config.yaml
activation: "gelu"
positions: "learned"
parallel_block: false
init: "normal"
train_tokens: 208600000
MLP neurons of a small language model. Each row is named by its layer, matrix (down: output weights) and neuron, and shows model dimensions 144-207. Each number is 200 + 20 x the weight over its row's rms, rounded and kept within 0 to 999.
A block is one neuron, or neurons of one layer that tend to fire together. After each block is what it responds to, as a language model described it from the Wikipedia text at the highest values.

L3.down582,204,183,248,195,206,188,215,202,237,213,197,184,182,209,168,179,228,182,172,196,209,169,204,182,219,209,161,243,226,201,182,203,188,213,192,176,196,203,195,207,218,208,206,188,234,205,212,161,199,196,206,189,144,200,241,215,214,167,222,186,170,182,217,224
Responds to: Short word-opening fragments like c, p, con, pro, v split off a following noun after a preposition, e.g. in' c'are, for' p'reparing, of' pro'teins.

L6.down39,203,232,181,219,206,180,199,193,214,184,176,221,204,202,200,183,208,188,217,211,186,235,200,203,181,196,222,211,230,192,184,231,180,228,185,191,225,243,219,223,186,222,235,198,179,170,204,204,192,192,180,182,231,186,204,197,181,192,194,195,209,156,194,244
L6.down163,204,171,200,205,204,205,211,165,224,188,156,194,177,187,221,192,196,175,224,208,209,200,199,204,210,181,177,188,180,203,191,175,195,190,210,253,179,198,213,224,224,209,175,237,205,203,219,210,214,205,185,229,230,196,160,203,212,211,216,183,190,202,207,202
L6.down248,190,220,226,223,177,197,198,229,209,204,204,199,240,220,220,184,189,184,231,209,167,225,151,194,215,189,173,215,193,206,218,212,221,187,190,222,201,189,199,208,212,207,212,169,240,205,211,196,190,212,195,210,201,186,217,207,227,221,193,186,184,195,197,195
L6.down377,188,204,241,262,211,222,216,195,232,207,215,189,170,205,180,228,195,197,220,205,197,180,219,198,204,207,191,181,217,196,209,173,195,188,206,190,196,171,189,217,204,236,189,218,181,214,186,218,188,179,242,165,192,201,184,171,183,232,213,194,168,188,196,184
L6.down587,191,215,227,158,203,182,181,227,192,189,218,236,176,184,238,189,203,173,190,211,240,182,213,195,206,191,199,213,193,229,230,204,158,206,188,194,198,201,200,224,187,184,190,198,241,200,169,194,180,214,178,173,163,203,190,190,187,163,193,208,172,209,232,207
L6.down678,188,186,193,188,165,177,231,220,218,213,228,185,231,196,181,188,171,224,204,200,220,183,231,212,211,187,229,193,192,190,209,243,221,208,201,206,191,171,192,172,203,217,155,178,224,206,202,223,195,229,195,216,161,210,177,188,229,177,215,198,191,205,205,190
L6.down763,212,211,201,223,164,244,205,207,191,248,198,216,207,191,159,179,211,210,217,196,218,204,223,144,211,222,208,212,216,191,210,218,202,212,200,221,215,239,224,215,196,176,202,243,216,184,192,189,197,161,199,208,193,196,193,171,168,166,222,221,174,200,220,180
L6.down842,244,191,199,181,183,183,190,166,226,212,203,204,213,222,216,174,227,202,214,228,193,181,174,207,162,160,225,197,232,199,208,236,207,221,194,168,179,188,170,207,218,217,160,207,229,225,204,190,207,205,172,192,203,182,218,240,195,203,221,189,208,226,173,211
Responds to: Final subword pieces that complete a split word, mostly the past-tense -ed of verbs (adapted, moved, submitted), plus the "at" in feature, began, and certain.

L6.down225,210,233,196,225,220,225,195,207,182,205,186,201,219,176,206,184,199,219,190,160,214,188,214,177,195,233,171,177,187,236,172,163,216,195,181,188,171,193,185,187,206,207,253,175,187,204,192,203,212,205,206,238,216,200,191,197,215,208,186,155,196,235,205,196
L6.down271,165,201,223,212,210,197,196,169,206,206,239,209,209,193,180,211,231,185,203,214,196,232,192,186,210,180,192,201,206,202,195,207,212,165,195,190,186,236,207,224,173,200,199,234,208,212,198,200,220,206,197,209,181,159,210,196,180,199,187,213,175,155,181,219
L6.down301,236,242,208,180,179,217,204,191,207,216,182,224,200,231,184,211,213,220,247,202,198,177,186,222,204,171,211,203,165,203,227,208,186,197,206,197,173,212,187,210,173,159,202,213,186,225,208,203,207,202,208,212,218,176,190,143,216,186,184,203,210,226,198,231
L6.down325,234,151,169,192,199,194,196,211,204,224,212,212,216,203,189,195,195,232,193,194,183,201,203,225,200,199,218,216,214,199,225,157,218,215,240,207,198,195,196,208,217,216,191,212,176,208,196,217,203,147,182,183,224,176,184,184,171,191,184,195,185,219,218,203
L6.down330,175,209,212,228,206,193,176,165,189,204,196,213,201,211,179,221,188,224,187,182,221,194,219,180,184,206,207,245,181,168,238,234,206,186,213,215,185,205,179,232,210,214,200,187,208,199,225,169,205,226,239,211,184,187,196,206,192,199,197,176,182,174,181,213
L6.down370,167,210,221,186,194,222,213,209,189,210,211,209,242,174,209,182,180,169,212,209,207,198,239,171,174,182,211,205,170,209,227,196,188,184,216,178,176,197,222,151,218,191,178,220,212,254,189,214,189,191,216,192,239,206,203,189,203,200,196,150,207,179,202,189
L6.down404,209,176,219,152,225,198,193,218,153,193,194,195,187,185,227,204,229,201,235,192,181,238,195,220,217,180,192,179,181,195,215,186,190,213,208,208,209,223,209,206,218,199,187,196,208,167,155,187,165,182,243,203,196,195,205,206,229,209,186,181,197,195,191,249
L6.down923,205,217,187,182,190,188,246,163,236,205,241,209,215,171,205,192,173,216,197,183,212,190,185,187,170,217,213,177,224,219,168,213,213,170,206,190,207,189,190,186,182,161,220,183,213,175,199,255,224,178,183,229,177,203,186,217,198,238,204,190,191,251,205,186
Responds to: A lone word-initial "c" or "C" piece starting a split word, usually a noun after "the" or a modifier, as in c|lusters, c|ensus, C|ouncil.

L2.down123,195,193,191,210,171,166,215,206,219,198,198,188,195,249,172,189,183,191,172,246,174,211,187,186,208,183,216,219,186,192,189,187,198,208,208,191,219,226,198,142,195,192,184,212,191,198,217,216,232,198,223,207,164,201,223,253,199,191,235,166,167,187,238,203
L2.down135,200,158,225,211,204,232,237,147,226,216,191,192,244,226,170,210,203,185,202,240,199,193,209,189,217,191,190,182,179,195,175,238,167,197,150,208,222,202,191,173,203,204,178,159,218,188,194,189,229,180,226,206,195,201,205,205,189,235,180,221,200,200,179,178
L2.down226,201,186,180,246,180,184,241,191,218,179,198,190,200,184,208,193,170,228,208,198,234,215,221,201,173,188,217,199,196,218,233,228,219,226,153,214,174,216,215,178,205,238,161,159,209,218,196,192,186,221,201,186,201,224,183,225,217,176,210,187,210,229,207,236
L2.down251,212,228,184,162,228,170,218,199,191,211,200,214,197,217,209,188,179,215,201,170,225,206,223,155,222,202,181,178,202,164,212,194,193,203,157,190,175,193,196,197,193,230,221,204,202,202,171,218,223,218,199,212,204,237,229,167,199,201,211,154,191,132,228,178
L2.down582,227,219,189,220,238,186,211,177,209,180,174,177,199,196,205,206,197,237,212,185,203,185,198,198,174,197,190,191,214,187,181,217,238,224,178,191,216,182,210,189,214,243,200,197,241,207,188,215,208,212,190,238,201,154,184,233,200,212,239,226,192,211,207,199
L2.down662,198,192,184,218,190,204,227,184,178,163,205,214,228,199,182,192,239,212,209,192,200,167,170,232,195,185,202,180,200,177,222,164,214,183,195,209,168,228,224,230,206,181,217,217,203,215,227,220,192,170,168,183,218,192,232,183,227,206,210,224,192,181,194,225
L2.down851,218,201,230,212,203,218,196,200,226,248,182,228,208,186,216,234,222,204,187,228,202,175,214,165,196,186,193,205,218,228,185,208,229,169,220,213,204,218,183,203,193,242,183,167,209,165,233,201,208,182,176,189,198,185,214,193,185,167,208,214,212,209,180,215
L2.down960,205,211,207,206,209,212,184,191,163,179,191,204,182,171,170,179,205,223,165,231,288,199,205,199,225,169,183,212,191,203,187,210,209,209,186,146,168,208,215,190,209,226,197,202,200,178,193,194,201,198,182,196,237,221,198,220,181,214,155,150,196,191,218,209
Responds to: Short opening pieces of words split into several tokens, chiefly al in also/along/all, ar in career/stars/early, plus unit pieces like k(m), f(t).

L2.down27,214,195,237,190,208,192,147,219,230,216,193,210,224,184,199,206,232,209,222,200,221,202,207,212,210,208,225,201,207,172,205,177,236,186,173,198,195,165,204,197,153,204,201,197,193,217,210,206,217,203,211,211,203,205,232,208,213,199,216,213,214,222,188,196
L2.down60,221,174,176,220,219,194,239,173,164,202,183,240,181,226,177,193,167,197,201,247,251,209,220,219,198,208,203,190,188,225,195,197,183,174,223,235,190,217,182,193,211,186,199,170,198,238,211,199,197,171,179,197,189,177,219,243,210,222,187,203,197,214,201,222
L2.down176,192,235,191,184,169,204,208,209,241,198,203,227,212,224,192,224,211,202,218,227,199,189,202,219,162,194,193,227,193,221,209,195,192,202,156,173,196,244,202,202,178,200,213,203,204,201,186,212,196,208,218,170,178,204,214,164,191,205,143,198,210,202,200,216
L2.down199,214,180,212,223,200,185,194,199,147,217,170,210,194,214,230,211,206,197,202,170,190,223,204,200,205,195,231,186,222,216,198,195,205,198,193,192,203,211,204,207,175,217,196,226,159,211,228,182,203,201,197,205,221,185,208,230,211,159,164,199,210,222,189,233
L2.down442,176,181,225,196,188,233,223,221,175,188,175,213,191,209,237,228,200,192,224,190,195,171,203,197,216,193,174,212,189,223,180,215,224,202,176,224,182,156,148,193,202,240,197,207,182,196,196,191,196,234,189,165,186,199,222,185,197,211,222,192,233,193,197,226
L2.down467,203,203,169,182,217,180,226,186,225,221,201,236,206,161,206,184,238,217,206,218,195,196,184,217,197,180,201,183,177,208,206,186,223,209,204,176,238,204,205,236,147,215,172,193,204,194,183,237,216,231,231,136,187,221,208,225,170,210,183,187,179,167,237,203
L2.down528,186,193,166,165,195,208,201,239,175,214,181,211,216,140,179,201,221,222,214,188,190,188,177,210,239,173,199,223,161,229,178,190,199,214,193,194,208,198,197,234,205,211,184,192,197,198,212,199,194,221,177,246,224,230,205,185,181,198,174,194,221,188,215,205
L2.down756,246,196,202,191,181,195,179,210,209,214,230,184,208,189,172,180,194,212,215,203,198,177,224,199,188,201,180,188,183,182,215,192,187,210,188,212,170,201,209,216,193,212,192,231,228,210,210,209,219,209,180,169,214,174,174,195,194,173,184,224,193,189,191,231
Responds to: Word-internal vowel-consonant pieces, mostly "ed", after a split fragment: name or word pieces like Pr-ed-ators, Br-ed-gade, Pr-ud-'homme, plus past-tense endings (construct-ed, replac-ed).

L3.down771,213,201,205,230,177,179,201,213,148,174,177,198,199,203,168,207,203,212,184,211,175,250,166,217,194,170,236,190,232,224,184,207,231,195,194,198,207,182,193,196,207,191,244,175,178,205,200,198,170,233,179,203,194,197,205,211,195,259,202,215,196,196,192,200
Responds to: Final word-piece that completes a split word, mostly past-participle "ed", as in ag-ed, allow-ed, Add-ed, bor-n, mad-e, Alb-um.

L6.down158,215,232,212,186,209,236,206,196,192,204,190,226,200,223,209,187,197,184,198,185,190,198,219,230,177,165,195,214,200,194,196,203,187,226,162,195,234,208,156,187,181,208,148,214,215,195,174,198,200,211,192,214,233,213,211,190,224,198,214,217,163,241,198,194
L6.down342,190,180,170,220,201,206,193,174,223,191,161,189,206,204,194,211,187,224,206,214,184,211,227,185,182,221,218,222,237,195,189,196,201,181,236,214,165,235,184,201,200,217,220,193,202,186,170,164,205,209,187,244,233,203,194,221,179,161,176,201,216,245,224,195
L6.down391,212,202,215,217,171,189,216,202,199,197,213,199,228,187,216,191,197,205,208,216,177,199,190,211,223,162,181,204,180,220,158,215,234,184,186,181,199,174,233,201,214,198,200,173,190,221,194,218,201,192,241,199,187,194,187,176,190,191,215,198,176,183,193,240
L6.down414,227,193,204,188,219,209,176,162,164,152,209,189,189,212,211,180,213,179,227,190,179,186,169,217,196,243,192,203,215,188,200,190,158,184,193,203,206,218,177,193,188,222,227,199,175,175,222,220,212,191,183,203,211,201,167,216,218,209,204,205,182,186,210,194
L6.down571,185,196,216,201,188,191,208,207,172,205,180,174,197,198,209,209,182,233,203,211,193,218,198,226,163,226,170,176,208,158,196,214,203,224,158,227,236,199,175,168,206,198,195,208,227,188,189,224,172,228,218,257,231,193,180,206,216,224,212,191,200,184,221,211
L6.down623,156,181,213,180,215,189,217,209,210,227,215,210,191,208,174,208,176,180,211,208,181,227,225,199,188,194,195,187,240,211,170,203,182,219,240,197,216,196,215,180,147,222,227,188,231,195,182,211,187,190,218,187,210,182,216,220,206,195,199,198,212,195,201,203
L6.down770,167,179,201,169,213,181,196,190,197,192,195,188,222,201,195,203,217,217,182,210,211,185,185,213,198,225,197,220,220,219,214,188,171,192,211,194,177,178,175,209,184,213,208,170,180,193,171,224,189,223,221,202,199,164,183,166,208,226,209,182,223,200,191,239
L6.down1003,169,200,191,229,226,222,242,207,213,203,184,224,225,223,208,190,202,227,182,247,207,189,190,206,235,214,229,193,201,189,196,186,185,168,179,199,209,229,205,214,175,227,224,170,186,175,190,210,185,211,203,202,205,146,217,181,195,197,186,188,180,158,233,168
Responds to: First fragments of a verb or adverb split into pieces right after a subject or "to", such as s(pent), al(so), m(ove), c(losed).

L3.down217,221,173,199,208,216,159,207,233,233,216,221,179,175,174,223,211,214,190,208,193,193,203,161,200,218,178,249,230,225,203,201,176,196,209,188,187,208,180,185,167,162,220,224,191,231,204,169,201,209,179,221,195,168,173,189,191,223,163,203,219,217,228,189,190
Responds to: First word-piece of a word split into fragments, right after was, is, be, did not or to, such as o-wn, al-so, p-opularly.

L2.down61,186,183,230,224,199,214,196,185,184,197,203,225,181,169,214,213,221,216,211,206,222,193,189,195,177,193,230,221,197,205,188,199,197,191,172,231,209,201,238,183,165,222,209,185,218,215,243,191,177,193,201,227,162,183,238,232,208,178,195,206,194,206,194,216
L2.down116,171,187,191,217,170,220,211,238,204,193,195,207,201,203,197,193,186,172,182,188,164,193,210,195,182,193,188,181,196,179,184,179,186,185,194,214,205,244,213,209,205,231,177,188,216,187,210,196,190,214,176,196,197,215,216,209,178,222,189,212,222,182,232,228
L2.down178,203,202,225,213,237,223,224,162,183,181,205,214,210,196,179,224,200,223,214,134,175,224,198,191,206,207,203,182,159,209,205,255,205,213,226,197,188,222,207,182,192,185,234,201,222,187,198,210,180,207,172,176,231,208,193,190,188,208,229,226,181,183,195,184
L2.down187,225,234,136,198,206,203,206,207,173,191,199,188,199,221,188,201,219,230,190,183,195,180,240,198,182,186,190,190,205,188,221,237,213,196,198,215,204,179,200,204,193,184,218,202,193,211,180,200,199,180,215,214,200,200,185,193,198,229,228,217,211,197,227,176
L2.down263,192,192,180,200,210,175,180,189,222,205,213,186,197,210,201,216,204,207,246,170,228,194,199,205,176,198,175,191,203,169,180,186,187,196,187,190,199,213,223,195,195,231,197,190,192,196,186,189,173,261,217,198,204,212,229,168,184,227,197,187,184,198,196,206
L2.down270,193,166,199,182,193,187,190,172,211,199,219,202,175,180,208,209,247,182,180,180,219,193,211,187,192,216,218,224,207,211,187,202,193,195,185,189,201,198,202,197,209,220,217,207,202,211,226,173,168,184,228,225,184,157,231,172,183,207,224,187,159,218,216,191
L2.down558,190,199,194,204,217,216,192,191,184,239,177,218,227,183,166,174,162,191,229,173,201,211,221,210,223,209,193,211,204,224,206,260,205,204,225,222,192,227,203,212,176,197,214,178,204,154,175,197,224,208,216,198,189,183,210,203,217,198,226,181,176,225,196,184
L2.down1014,201,154,209,192,213,203,194,167,199,209,215,165,173,181,198,221,220,179,212,176,186,195,219,226,172,188,196,173,180,176,189,222,188,174,222,183,167,188,179,167,207,184,247,223,190,222,187,219,204,226,232,201,191,208,211,199,223,216,224,212,185,259,189,209
Responds to: Mid-word consonant pieces, mostly "c", right after a prefix like re- or con-, as in re-c-orded, re-c-ently, con-c-urred; also word-initial c/ch pieces such as chart, cited, children.